python train.py --num_hidden_layers=15 --head_dim=32 --dataset="wikipedia_en"
MLP neurons of a small language model. Each row is named by its layer, matrix (down: output weights) and neuron, and shows model dimensions 341-511. Each number is 500 + 50 x the weight over its row's rms, rounded and kept within 0 to 999. Numbers have three digits each. A neuron's up and down rows have the sign that makes its largest values positive.
After each neuron's rows is what it responds to, as a language model described it from the Wikipedia text at the highest values.

L7.down676:479512577419488487364437486537419450522506584363415487454460497524570490446436506539560452534430481522474540546589457509633434429467506540482446503518518444524441527436557445554483560427534497457552518421481443483405548443518465508525479574574459509531531473454530547532526467498447588440487486568536515429445528432487448466457532471528422413467542537536491380523527509491447445513487559476496520458492469501527495567528548432528521383411454516523517541513417604503544465526553518541484467408502531505430524558492
Responds to: Last token of a title or first name just before a person's surname, e.g. Brigadier General, Rear Admiral, Majority Leader, Piot|r, Konstant|in.

L10.down153:521442442571454491556492530539550500583488511572569520495475498466520517480589479543490544510509547662544574511425517550482482502507507620473555532458422546554518470482585522593453496456549471467450610450518507532475541494470440512549368435568443632499498441409457510563496472544440487601507583476465480504502476433454511485531505526531479620546451438468471451425485424459498461535454583563526455550546535545424567507483457473503520513440542462592409476561499508424513467465558445465529428521453465453464603450516
Responds to: Causative verbs that make something else act or happen, such as enabled, forced, allowing, prompted, resulted in, plus decimal points inside numbers in tables.

L10.down417:547552467461493467546422514518472493388448611499514495467536567540604484554544497449554435505533451527516462551426543485499498525562547443490495531447534518529521574452481419509557529489568489507570478486464574482507422560484463516528492535532479538520394494508489503519576545549513616569585483511513474502528468546482416512534451549486472558478531580546516509475448404557583547504546453437471520385561478493424488475455479545663569512498512517398536528386495465537581543463519506483534485488507536510507476505572
Responds to: Tokens right before a person's name, such as the period in Dr. or initials (Louis D.), titles like Officer and General, and by/of/to.

L10.down65:574481495459492552542389443522560511545529475532504409451472517461511480561545500431475477442515470516545475581526430488451518541542479492523520482503510476489488483454604502504492512507403477516444478505510466643486458405578534562507530382455524431455491556468554606520469467541515584441520392416576491505448587454443451551471543482483512653475434608481459534487550471423569465414576555504523610565497432504563526407487471440467493452425458530447491546494595517506600597567477470510459560567469535513557476530501
Responds to: Word-initial pieces of Chinese pinyin names and place names, such as Ch(anglong), Gu(ozijian), X(ifeng), Hu (Jintao), often near Chinese characters or in lists.

L12.down486:453456543490506472453519537465547501599419607483372554441488545510534496498520510529544573452562575401580507427467529517570570521573536528461617445428492522491509541557553465603476546357463519560419533524488547487542475535496471478528417579456514502546438524395427543501488473534528569428476456511546374527470376541542467548613405533542543554557504504558532443534497493492578472544534429445547426475540511581491506537583447491531504468573491498538455394477494507444551434549585449458385489497518515491506617570458
Responds to: Month names and other words that open a date expression just before a year or day number, as in "As of August 2024", "the same year", "released October 15".

L7.down183:532473480550395497475534458578458481420567524451497467466489478418562467435541491451471557446423390509533497537620436482431506501557411424567489507489464401470596499482609601538557504478502485396556465509470506567448464422461486493439494490488481458496495561461551467507583452462497493466512422450490540512493489542491533459460547525596510445454566474537580508475505502521517507587487481398521556502490359426671578514482507522462497456509495475588488525554458537457417489513538425558424511510484470523583526554535
Responds to: Word pieces at the start or middle of personal names and place names, often foreign-origin, in lists and tables, such as Chis-n-all, Le-John, Choe T-ae-wan.

L10.down497:499500495414513621499472523527631419486561474532453597427549515521411506470440416513420507521478489451594440542546620398450432493520510441581483520488462488440496422490511478520448514468433446469463472516542515503488504538511546443481525335493529446456446486527520473408448527485609466514441508516517536396490652482442453517565462527396428442527485512490494521526518468488564540429578568572539509474519535512517429436507476538434501503470544427635526507509464539507557537509502438497405578508484524520504579546464
Responds to: Tokens that finish a word or noun phrase, often after a/an or inside numbers, e.g. turning point, an attempt, nonprofit, $7,500.

L10.down500:494562515517417483532549416468501499515431520523479470505484438461455444487533494446520554472550474608524545555495510489481425597463460545535537491399545444527452518512430480457474551496532520532517509516558463474465421514502434480527443499482593501597580469497496581485530577528514543526504469507547439520494546521545514482515448528501431440558461566476532472566545532523494553495564469555557521604525429434468587571453510566437514518522514537445540515598578449448507555521404488434516541519562437531496459464569
Responds to: Content nouns or their second pieces right after a, the, or In, such as a video, the terms, rum-ours, plus name initials like S. P.

L7.down627:543528497537570504527473563486618448542551537457633493552334505464579533574492549576509545508530450463526546512521570465555497486499463496482435516589403591497575548566552492564529526505495566551504587543548375536467445526471401555421621492541436508477509544627517451521450498484526443529466509449523559477481543586478482429491507476489481477452465487521568540481472524387488425501512510469489451559500503577483524434466533475574429448514619502562387559548468498539506448469454389454448556498488507549411517475467
Responds to: Periods inside numbers and abbreviations, mostly in tables and stats, such as the decimal point in 100.00%, Capt., Mt., and S.p.A.

L10.down66:452499455502516448447523499506486478482530484383517460519451533551481535580517476533528588433452478417376513620467471468479559462495537424475523519572449576453555500562579441425551475583508523509475538512474476503483483462471502481481565426487470564544562515519548578632495493533509473529425541422460439453566433558452519558436510551456429523507460506591541499506528520459342477538516516511523478534473512461519547473476604481470557488486551494532507511497503421624409481565499496552523425489472631479501390511480
Responds to: Tokens right before a numeric value is stated, such as table pipes, infobox colons, and "of"/"for"/"about", e.g. cost of £122,000, Running time: 97.

L12.down555:607490515518437474473487539524486459544586476515456459481544463499573452571435563495452512509517472463445479439463499442543506572507449514553536535462458393462514543537535523525567564502530449473440501514516472370512468516521446539535500493433596509479505543503589464558524475412521508533533519518575530504523428437517448459422521489467563500465428469484401516542531544503507527546533481461521569484551545483491525465476552529920491531557499438455460527477563512512490538421476555516492415538549545504495523410540
Responds to: Given names or initials opening a full personal name in tables, lists, and after role words or "by", e.g. Robert, Michael, W.

L7.down406:489550455462442446460484550609519570472557510584595552531561520506458476480558417470554481511534559541540575519518430441471596465409523545508507409537519543531494347443536484476413580534534459512538578519521509549511443478466519535497477509463459470503508407463500475618520434503472474456469531443425513467432577449493545502505523516541506496496497422533613537431553475490494528511507490577499438442528443471522446521464416511472508481402496452480435594477430546493512446520448554550509484468442522563545503527651
Responds to: Second word-piece right after a word's opening letter or two, mostly in names and rare or foreign words (Er-n-st, Ib-n, D-ian-cie, Hy-p-oteser).

L10.down320:491487517540526498524530469467554527607515542536458556454504556532577496452529511554436480458542493532563545488474508602497470479528532526445533453484472585400531547510487527450486440526480424548518500472361494576486496427567511562515490480514479510497462496443482522516567439462515478519482451519523577540370731536480526558594566553520494432431493481465464475526453532546419478530525497503507545570446615528464519566410543460436530510545544503520481455501577521409544546481501508472595495536503460555465530479520
Responds to: Periods ending factual sentences in encyclopedic prose, often after a number or place name (Bellator 211., 1894.), also decimal points (22.42, 31.5).

L7.down647:356520561475482499476356476499591500549553512489433538564489497580478456513576375467495436539417526480431543590508627525517570513529457494518522542535488524506515492473531549498450442532556491470469494524478519439440484389579494513525458454558473479466509470488462453629473464484462512433588555507465528543535596478411556505472452536554506494536526607487443455487570429532469545442475467478505445461527454481509512575567524556561507496526509547558500527541558491410514494498580578433479418437527447430453532533447
Responds to: Numbers and stat words in sports records and tables, e.g. digits after a decimal point (.303, 40.2), one home run, two games; sometimes mid-word pieces elsewhere (cockp-it).

L12.down582:435500451500590415486418433558462482460512453415545528448475491443468437493468464485471471400497455493492508499607481423440512521423478493542494529474390551429420463535520564411505590466501489563448407501504557516448469521517458554521511523537555400522515439500579532436553491577499553515491500421580507587567315524516442483463487501427464431402493493525541570582481497534501485539512452492484517446469428485432525610436401578505481461547492536465452540573505518482456420584511513560512566535458521538464545510509
Responds to: Final word piece that completes a common noun, often a plural ending, such as c-ows(hed), dioces-es, requ-ests, limit-ations, and whole nouns like houses or advantage.

L7.down579:525545461498562548505487576540630556518463495496473613451405556524554470494440579440478582461566483458479525453560524479543444451490523584430530416552465510465453444520486564468396643469579576568507434478535494564452446524571547575429485500460440550445481520587482629457556511475445532603489559517602493502465587444597528498513536557542485538508584498598519482442477508538435491485408480554544522431487546493542611511476478462392438502463451471553431460419480550430477504497470417508411458525453543479540524545551
Responds to: Sentence-ending periods and clause-opening connectives in narrative prose, such as After, when, but, as, often followed by a new event.

L10.down478:390509471395467450436497522436569469422415476558550460496507455466514497473536383525540435488578519440453473434560430490506474495529486487517602563508486501506417555517490488405455518446510475415533451491419417516561461515442473519471518460455499360472530508557444454467510534539476542496567480480422476504473564388378539531521554471545534501543445597586543552449480520485445421490426485553481531545484518446410460521479518484504505455453579502573495504506505476446473619568540599465522468517495485543556474455515
Responds to: Month-name tokens in dates that precede a year or day number, especially after "In", "on" or a day number, e.g. In July 2025, 20 January 1983; weaker on scattered word pieces in tables.

L10.down219:497500489445470453493492474509604529496513470474449471480503478515521392528469460468492489519426490626527508515516389596529464565459550473518539483521557600563491513527477514571493637538531608506475553519455462503476482581583556473554421459491500514546494559556483565470479546606476565502479498522519523396503697458462508459515553513532414421475598469483585534480478514494516412421575518505524534518532425465494481460477472485333480582507469469503492517519448576467458435562508543605468519434589488536465475494539
Responds to: Connectives (comma, to, and, then) right after a completed place or name noun phrase that ends a clause, e.g. "returned to Cambridge' to'", "Nagao Line','".

L12.down759:582478391410533497542448452403401504498612539499496501480459552447430536482376511417525556480587513560529636494548469462463523494531540472476456478482489578431538464577583524486466542466508542544501524494500440462485480579507379434451464463464482471545431426533533465589420492500467582579556484527518501553391551500433468389479522563522479509459563441487483471477487483562449427460551603504475506457529586475500512513479539564513460539447550495488492558488450484411467380421559510557437549516452549442575578476502
Responds to: Prepositions, verbs or role nouns right before a named entity, e.g. by (Maharaja…), band (My Bloody Valentine), joined, subsidiary of.

L12.down325:448620560432489453584468529509461492478453546451480492443538487498522490483546546475444552474470532434426570500479526506572441478465506419500476558595506429359429538582484526563474508403506510533426534494490490495530593545508468576447525438476497509510465497500621473509490534655575435453564540408485582455470462506473491521496473465492490580535544555489482572530498494487455517621430502539445516580489534514498440488425515531465481468490416491530556489561505542531523474553484490481384498436514543531541447494508
Responds to: Prepositions, hedges, verbs or colons just before an expected number or amount, such as a cost of £122,000, stood at US$2, around 8 percent, Attendance: 72,250.

L12.down81:500467522542472535564490512513483594509479473501426608559492430480552569495356526564514506464519451504531525505505486494525437500505552493519521506477463486456582613468432570425494490431415420456516356551496512490450485399547493451444432528488517494509509406531512504569545584502495550577440519445498473482455529523569485534505553453534487466525458489514521550412557407503437477593594479451646541381514473585536471477470570478562497495455439527462540604429432426531418496599415522494489510513456489511517530526469
Responds to: Modifier or word-piece tokens after "a/an" but before the head noun, e.g. six-year $100 million, a 54–41 vote, a full-scale, a narrow; also some table cells.

L12.down165:451499464509434574480529496499485364459504566477509462485487510454540463472514496516527472498468522547464511536503539467480463526447574495572401544420426549396512466592480450439524554420459439503499539468551553483471411479451522543531421467458493483391513507507484537439573529559463540428498485554504537508541446499520495455516532449470569463509430486505509481506441604492447521478436404492501489490426519460442529530481506482513467512555432501484465596584520505520511478515517439537535581480477482632513478478513
Responds to: Adjectives, participles and adverbs completing a predicate after is/was or a verb, often word-final pieces, such as complicated, intended, earlier.

L7.down315:522489498409538506475637534557533428514423507542503458489523521611471458440429480533512465482410502539483525612459489564540465512439535476526581559491518469528586501476458451440486441426562472479600434547555434480532514568483403534529465495440509470483455457498545425472460523470484443456418416516458450533544504460468497531588517530472477544500499608531410510619469444546431569502557550454567470424489621507519492440508465617438465488550507516533507553527585465468523516489533511501601449524459503579519516456521
Responds to: Final pieces of abstract or event nouns, often the completing word fragment, usually followed by of, to or a comma, e.g. miscond-uct, divor-ce, upris-ings, nomination.

L10.down173:480472554430508511551433448562481562571520450587438530509503404528480543528507496561543514564507580475491509395464475412469499512422550470503505596457543492506540550517464508504529673535520470500500489461495458462479483427595480554638488523530539540548450491513579567429454479487551487505575550565404441484556466446421516499488405437554459487474540585483450375516485499498479550496436568533425580510509457457444462555532565562562503446465487463545605469514554474457487560511501581540491388490493450440514509440516
Responds to: Tokens that finish a proper name or open a description of one: name pieces (Mad-onna, Al-ou), table pipes after names, "the" after "is/was".

L12.down456:512401564530501524441453464491438483476523584581505568500401466529544481532497497528494486541591451470518471475482507495451514523492515589411477499551455559551426471609580554529522448522519599503478483469579547522506432489495480517506518466466541408516557501486460458570464525485451450511444536480549528408477458513501460499509391495480435497562478465540459464527482540535454452399593434465519453532518563466480500455513501469536434553557448564547544434634532400499467538544521493410558466508494431508429421541431
Responds to: First or middle word-pieces of romanized Asian personal and place names, such as Hu J-intao, Xu Q-iliang, Choi J-ae-geun; sometimes plain word starts like pl-urality, j-ournals.

L7.down372:445507569494461612459572413571484493488444386498557435455461556530508545467503457439488535486497474510415447485599450506421464464431462530506510403592502479498548585542492524537488517549521599464357456507475439543518489425617513553611523467541530463498553517366513576459599541486464520583581476392552476471456534558445502466542475573522614426440500483452512508426453501476452473572570440529537506580623500418470429480510497470551502461376537533465522572494537466464505463539524551568530411469519498567422431435478
Responds to: The word "of" after a noun for a measured quantity, just before a number or value: time of, altitude of, beam of, record of.

L7.down555:478557532375538497547528483508525509499550549468475498536515525420530452479455485490571481564519537525576460547563466418589471542424449447559510511449480527558545533454498568422439642503477424477495519472528511586435531580561502554552482482507486508514434582513484572435528540467467531498537515465501330437482600456537450528562486536471390431460573523602433342493451561506517374528581536502566506516528488520539566486484543415493438430499409545465510558433535494504475473567560589489520552468571427456514515524562
Responds to: The word "to" introducing an infinitive of purpose or intent after verbs and nouns, e.g. used to, aims to, agreement to; more weakly also modals such as can, would.

L10.down220:495381407494496510471446506551551616510479557488468505503568463456481467483509570481503515560442459494501437512533511552501453478598385581448524443552490571532508545454476452526492558457613450597494594384598548409512528460463520505453554474439523457511436533502580471493509384532504544461556545525494595534563482474480536544548566471445551501468630434534594385457490532531519495572533511578476535505527552539526545504531487489563532599401472590460528394548465497587545571520597549517540490557508451513542512528565
Responds to: Fires weakly on mid-phrase tokens in two groups: cells, digits and dashes in sports score or season tables (2–0, 2008–09), and collective or category nouns like family, genus, companies, sites.

L12.down386:488533463397338466460480484529564536422545459466520485487472503550488438526439435495581610502528483547588461488422498486485486454395438457553532519481527496539443461487545462536570676519626418454567518492537547469419436488387498504483524531497511541500514441479512559525541452415504422467525496435495562577544487478585528488509529469575511427452500395525528492420566477522434511550512506471518469474496369470578463455482457475676517485410532500495482591518502528550476530452514536479442515460491446499505436497559
Responds to: Fires on the token right before a person's full name: table pipes, country codes, list dashes, commas, or role words like critic, playwright.

L12.down253:430429491541447475390462478493557619502487466516497488382520508571545468482498448520501518462466534483427578531553602548480556524596464579549485419507475577562506514404515542456544515545574586535488487499549391517553526537461483553643522489520551615455402502548406465443453482488485483496507534450497436441469540541543560598587511564547512473500477507466559514434412489553538549487436464460501490474559603531442512478517433561559536554520514428526466534512512505475576543502496450490529483483536559520468549495567
Responds to: Decimal points and hyphens inside numbers just before the final digits, as in 30.6%, ISBN hyphens, 9.53; sometimes year prefixes like 198.

L12.down514:495525495401413450532477492492453597533434528502579531435451571405489548490518514485467479526420453521487605491496527416512508462509410476473527515417558391500430502495510545500469590511555472485527440554439560598420565540426447478483531506493545535538467480505461513474501437533573428457469498455473491503464597455481492540516516519502462539406537491483537585463486465581503537633551464392521531529513495572498535530461503434395615432562479578458549538508412432542485490477476524355557564528536425477512549468472
Responds to: Function words right after a person's name or career verb, just before their job or title: served as, became, Name followed by a comma.

L10.down330:493449513483493409445597512495518494444474464515535516557501541480398429541435506400519464422480428521488453545516491431448380473450441463523450405473510510580408453421403398486506455543421505430477455539439503558471421564491486436448462534518429568504528518565430429483554552450575531541522599419560503548517519498471469454491441496507435464504487519480419540492504488544503550525542494430504515545557462458472540442520459477580482483499429583488560553526548460448528579528542500416437427483493497458563513400496
Responds to: Words or word pieces that complete a set phrase in narrative Wikipedia prose, often followed by of, by or to, such as was followed, as follows, composed, nominated for, favorable.